Part of a small language model's weights: 7.1M parameters, biases.
MLP neurons of a small language model. Each row is named by its layer, matrix (down: output weights) and neuron, and shows model dimensions 0-191. Each number is 500 + 50 x the weight over its row's rms, rounded and kept within 0 to 999. Numbers have three digits each.
A block is one neuron, or neurons of one layer that tend to fire together. Before each block is what it responds to, as a language model described it from the Wikipedia text at the highest values.

Responds to: Fragments in the middle of a word split into odd pieces (qu-ite, do-rm-itories, ins-uff-icient), plus dashes after "|" in Markdown table divider rows.
L6.down219:523504596491475481527550467488604498441505554533454500555548517473529527517473491489563579565514488515478482693571534433452504503615563456469375449495492537639452536412504484529507515549549457461511513474532493491481532461425546567533549586480463524505461454466467432497480455509439458540460443496550466460485458605504439566475464454509419557547442527524464497443499520455440452397538450502476501516541510479610489550449429501502425417470500540484572458502614573461564432500509411518398476483553507430545489549419517413491550516452444534442530517526563506460542613483509521469

Responds to: Second subword pieces of long words split after a prefix, such as comp-ila-tion, Sub-di-vision and re-volutionary, plus the number after a dash or slash (1–4, 24/7).
L5.down14:540545397489508563501536451515572498569467468461548515464515453521565496481502459456582406411532530526488543473486613495505531475544524382470511463509469536532501497474580402542418466470601550517593479485461463486490545475455459530523556464559459433529486483516448463477441496485372489548494529562569466499635499540521510424542421458573432428519448521327512423481592478537437538464518425469477492536488524488457491497482511507526498498525512467588541498391474518460480537538520491526536559472404497554399513601560466621547553528469524578525506602509450516522537440448550462539
L5.down284:488405462541454453465459471521488456488433504537503536528436483559544528553473478409493554512549517493520523485461485515469523501486530512572505500452537453488490537446503505427551504477452473345480557438496572491516619521554581577384416588507603546465496413531487464409553468456529480521452530498514471502518504440593558457467450451471575495439447355496489514563566526474482577429534436519476487483529620491479476495427528458509477621540536493481535576475536485502452511536575532440440528481525492500527473537459577463557432583541527534427425469571539369581532570429572450487
L5.down615:491471466524504541398568480428557495523525574550503514450536514529490438483493458480515490564505541566526490565539529439411561451520463536549554506453565548520478491547573479494537473508572492428444443466577496525443450537516488483515548486536459480513352509497507546437540580459513500548424465514447594485385607477449516386430643496481498451491431582389429486566459501557488530533426536495499497479473540538556540519533559521551535530485392539507522534479466512630529510489531475489575557478489453474436421460463485406579473481488479597445559484522466377480558444475602501436
L5.down715:521485502498474500474473461478455481476521480373481498506503504482564488512600484498599557478483602442464459499503468514497605580478450580465479541518526517459507527455474425483475447454506342412573580533514506388502496534473472497548512470481513496539468476462505445542455502477548539496480491558502432466575532505518460541418501540445495547523470470555544518568376514565522460478639536632415565407564545508458411560454493571504374488446496545459510462544437447422511516501423466471533480534510483567540525429515593476487474510657490470561444539476571470529567516489448554555

Responds to: First token of a new sentence after a period, mostly He in biographies, also In, She, or word-starts like Sc, Hen, Inst.
L4.down68:459472489498522575478497507487477476432533410488457459433534398503516488479511535415457446533440469494569507528469508524531540477457511471431501504457558587552514528462515563503485451468518519502471479445524528531426500487539464486453580619528517557474593538498526582599421504480493581565439501528358581540538536540449403565435517452605425508524462552542536540544584560494581493480466499489556480473466527550541516488423502503544594468465407495605505515487462446521415446464474525524498403598554459529431472453404512436496420416593514497532549444450440503571491449604570566513
L4.down257:460501561475533544502504505495547506389565464436504579441499441485519455489506514371434472523385457493617547608434470516464544439424508447455515525564535504516502578414516522502550514461472507440453547446569554525423481525528469478468524599476515525456588518458554585513464461450459480518492478566435495569433557588539537552471494449529462485484482623510534486558588602561482470444553496537537482477491518500562532407516546535588494470546475522573575534486515441531449434470461467618478376578518407494509429434397463485484409455529532523496491470529464468547496512558496542435
L4.down560:471551546456493476508536526350501450449537487516583598478443560483491432469491473482474538512461520548518480552458570519515536483494457584547505583559495517443515575462476527462518501517503553411472502514509610499565452446631519515387534376459562505454583447513418530474604497440575511517514511502448505452518432542514461476477506544458416508521479506450471439527543489426405480484521494433442445586564428475532504426516552529569436547501647492481521533490564594579502461444528438473440424573548455492537463593517470556517403461434514470436503458549525425558461538515474487497
L4.down675:484466564600493622520500490469444533506455510472548533524519438520530470444580524498582466446558572500538398515489442508517533515528465442582492520475513541494414586463482499539477551465503506566453581488432533542571510446568487459471509539463508489443525396520546454611491552436428460507481524454456565532367459578497554534537489490520368542454471513577444544397529573620539418481484569548499487373533466516515540461441543532536628489539544555488463442538516476591464511449458548469527507510475488538408394517433578406512485474446513463473493528437492495532526494493425465478

Responds to: The first token or word piece of a new sentence, quote or paragraph, often a quantifier or comparative (Most, Some, Four, All, more), plus adverb -ly endings (Political-ly).
L4.down75:567554461506430430471451420417590531431534408530432516469556554443542561530553607462534455566437535453518454593520500397528518503598473497467451545614494578527565521544479544412524494449508472427451503468495484506477513496503489539536514494438512573464531525428461446495581514563416549522471412428519427598457470479548498426459464520451509633548554509493501462465528507533553533423555473522500356441413508462475582451517465522506528466489478516437473476503495471469426511418476543508541470537546486498533464424478609451561549497521557523456551479514506500644460487564522534552
L4.down209:475397524485475511476548498527537482534539493550563476503571437565517546494490534470552475433417527566495520456456541499529532547387545465491537475600506496506559558515566426499480459542505515525490454528442450457505533442492516454511400523489511497455571510503483491570455541527487554560452474418573472500496478499447504526511416502570602507413476537456539479486514537404428550472419446553428573465513376552494512570488523639569515464561505423467499479561508616439536460459488481549441455613508441426464508376570548552484496503540466454548367407587579427473486571472520521490
L4.down220:429531576492533416583519524447562389476446455500545545467477481508486537536475501456430436441522468447563581556478596495465502563441508468514604439568435478499452550449423440482540557493420526499539529444514544637467531449609418510506530540502488518478480424444488438509591478554474480494495432629481529457602519430475454503421521410491485494487505549561478514516466458504640524430546443531478547424519583509582440523453475517513429471479487550511518545567496538481525483407489460527450516521540457487497550497466604503442468503451477616464518530495435486572494552494606502423
L4.down252:546585489440485513438571513454533481459468566561438437506421404412551541424528520523522480359485540551568555475487576545563453524468529489506522524501487499546461439446481451431461521517533499435471546515408508580401486424514531516510525583437462468480518498494560575542521458598487548559555519531436466569486455577559428551496433461509391606463507547494480385454519523514435374497480488559462502470486459533481468537479431588575439481479444471512500463548495524528501480425547550548435501580485481497471498508481607477589518498485485619498519516495541513653493537483533530416

Responds to: Inner pieces of long split words (compilation, dissertation, incumbent, recipient), plus bullets and field words in infoboxes, tables and lists.
L5.down209:525549618567511490500546474491526568457447499450498458523513604398479407465596442594444478450514384466532517525505527506400501533533455518490526505509487437569483518475380483544489550489516555508501493502498469513530556523595485533465438488498584524501521548527548545580519474437470433561535427541471504577511442481488543487507548479423481565461464478459521478501508613620591503523514503444440380601473484435556522531473467475542427547485508511533490427495537544511468487486437457450515400475453469505478470534485375537576536495520500601627528478423467535468383462545413555445
L5.down403:562427472464502433499470572492543569513498440473440509467434437442477469431601465532443478525540554540565403559497444490576550484475539525516521510448556509443465455437575453444550464369468430444488538537546528557533509495501545437562504413510465567541435497496553539548590591434509483446521573433486605482538490497475537458549459620442513529527577499492458486471469524492526412472481433485591472393548520440500466536472551454549527453476605473530566421409523481634525493444519481468429495508523541543567471545490548473460568489526459515536511538567461424393477486529399509448
L5.down564:523439476419524427514469518492444512480527509393534577580468475512563493540386594484513393512530505495458496521409449502458565530563464622469561514507571533441504504508529525569540494498575539496423389530589562464458465456530553462442475547501512619423536591439568467508503562433455466548597465506439485459479543532520516607463521504486500495461468504566603646484537416493426491483509546514509569564512545406475446458552490493374507452408506451490531445519512469565534517454505507533473501461515508492499401540478419504581499511594517505475480520414512460501518456486448462450
L5.down658:400469562559466511487490470517555502490478495415528387466601520422493483498429535482475432528561533505640544587469501530502570493511461476414478416470468460603551489474501539554512490553515382508567519502468465471526465454529485481473504533503550436555595505569559501500465480544503514598548472475599471525540520502442551521556456481541385525509421506494458410511561552509506509506551484553556492540412542461514479518506474556520429379478426518524506529439505579590439433499501551430522526564436565368510475542517613453496458469482538420468475510523476440373448520595496465510

Responds to: Periods inside abbreviations, above all the first period of U.S. (U.S. Route, U.S. Marine Corps), and after initials or vs.; more weakly on that, following, years and table pipes.
L4.down212:473630503513529478465411452516562465516458471567541460546583443554490455566458501571482499454471471475536481624545496473528582478609565504557399464449455465478550423468533415427539517533579468479509467487574557547460366452475457484514585552408406463590523460470468448529497477541459472469471483476524432586531478421577518470521524552510550541484489532516516543537492425498503476591429610479541554541466492476416534552477509477574446496463435595470527516535501530487581490456484533464371572574555395539556498475477421512467507479487462551597462519447555516503481492441539513503
L4.down351:411481513512512376507543473558556501406548559521476486456571418456524552443499526443593526573457475513544545582462474455459497512621514502382493523407580515597488541513471427488496518507536469461522450433543472509571515591507444519545489530565548501455470501516498520485530507549385506504513423519490481346600388528523521490422571407465543522487435482473552491475493494559516469493570536545576429458534441463471489440574517495505584531480512517508575457378447499519412492475514492424568462558570438452476606545476481500451496505581508507524469434487552448537480568546447473531
L4.down359:430506603607551555574474404445480566559560406475424592537480507502549355511533487470496534416471518586459485548519471458520509536519501493544611536452592602421494478434550511471538455501494518527583573540383525499520476495481457472476445511541471460532541493507537457529556486539481534403460504504503496406379469464397546448473559537435586524450561538488534386458541559422472515510514503470460476483478469527417546414512499500559423535472540473423484480534535523511494466476547538470522502419602564457400599467485550479556525474437424532463521465510457499522485514526556485474
L4.down493:579521541451487454471490378422521528445617482474387468538496559569471466459569486484553480519495386492467488545580408433493526490479513520513497610507421514576516488481524538516586478449591541338506580498561533476482453518509491523621527528525494422556522539488533483531500535492451509535491430447520491637370500583469507485428421531441469584481488497486537480501445498487416513587510532506519423502510405587419433528493569542550502413468487520464434546557527492490470436544508449511574580513484455506506458496559476492534470493527476600541472569427498490481473445441469485519

Responds to: Non-initial pieces inside split words, mostly names (the y in Seychelles, Seyyed, Seyward), plus "|" separators opening or inside Wikipedia table headers.
L5.down3:455462457542430489515569543467492459443605452479520488505462433437485436575390557542492391615473485429456497494536549499451487476564432485499543513545531417426570507502512541512481525500477571652438480429546460581493446524493502518544588578412454584441523563467475509486509481489482542528499451444548554547489532412441526483564445501496462478439497495507492469498541512497461445542473514508570508491564487645506535521534485411550545410564465397483438462517467520497496499534459523437484395595581500489452485491425511511480517400517611515609488539547524511482559601550482568477
L5.down315:498439599587448460539588505416463564527529522345487559469595507486495481491575517555434502429540531475533538540543522445555460489560593537450571578475437520440534509461505570517468508491431435569543531523513472480577521477506440445479490561438491461503578485519503562506518476437467519470590528477501420428550445467573532408423535554476560477435456489576487464516480495419437534533494497503489594405542368466495505477529489512518529568541548436465481437470423422476451463479419524502495512506557556546461506510562498468395630553456539515573483444420557531516409471461487556524
L5.down543:484479512514488520423609485512457510486509479483557640499496484537558569475526490486489466540477466574413542443550495445537502442551529455515447563407484512593519412588582458578476417519560523502475552424473468371520603534521621468475532479486560467463495537522493499518475536412411413526470532492451513476469498464501426516528533530495514556481483557496545502460510565498605513448519501476516498479487384497488542412590428495555469482477488539540579504456510474473452393490550542534611513500537476384414482487618514582540463422494471493569516550433463499454481474354513507518
L5.down700:461499625505517558548603503484509529547517550438548458571518520536471523459514491457584568506542509498490473538600573462505508534476566478463399512426562537526489561455377471466474553544469486425481453562567572531448509560397469532519437456503519489464402452570563498403504514577417500553511452493452591551608481522459520484425515503487455413508535473578423516449457388473533507548526490533475449464481456556437435572458511518507507521467458507509589495631548513465633545464504470467469489468557522461547504481533494500401467502496403527490401473472532516527399454447535505424

Responds to: Inner word-piece fragments of multi-token words, such as Cons-equ-ent, ne-go-tiate, Const-anti-nople, plus the closing = of wiki section headings.
L6.down202:498534437413483409436482508557511519555542427516476465402511436457400577504454632435470537527507577519474438435575440470557494490422548530537573496519519500468495512395530582498523511467538560535563555480487520567497500595493614466489477513416515510525485515489470524535568476489482514459578477564455463545515501526557411492436481498490523530501482583516435544561436526446532473409441558494483439499445435453597433445537495563402508480502479416499501466595453472543401524539505559517419608473566494535561600502499469415502502532494513613467569528440454532422470524563447451479

Responds to: Word pieces right after an apostrophe, hyphen, slash or quote mark, such as "or" in and/or, "s"/"t" after an apostrophe, and "so" in north-south.
L6.down208:502620471561432536372434483528548533471477522507464483505443468527540623563494500525511527423498487423434521413504516619587473452464388565500502485569556505453495464497502579462479545473550562681446517511491425488494405492575485574436526510539496508408444556440489512520440466442528494500578526446494521493381533583457409477553523568487557576502455477516514457538431495526471485500422425498503496526431509526506498525483478470569585541495517502528456527533440599562421463461525551474503477470501468466449588503455547399531450539478525539581467433487485507518523591539448522533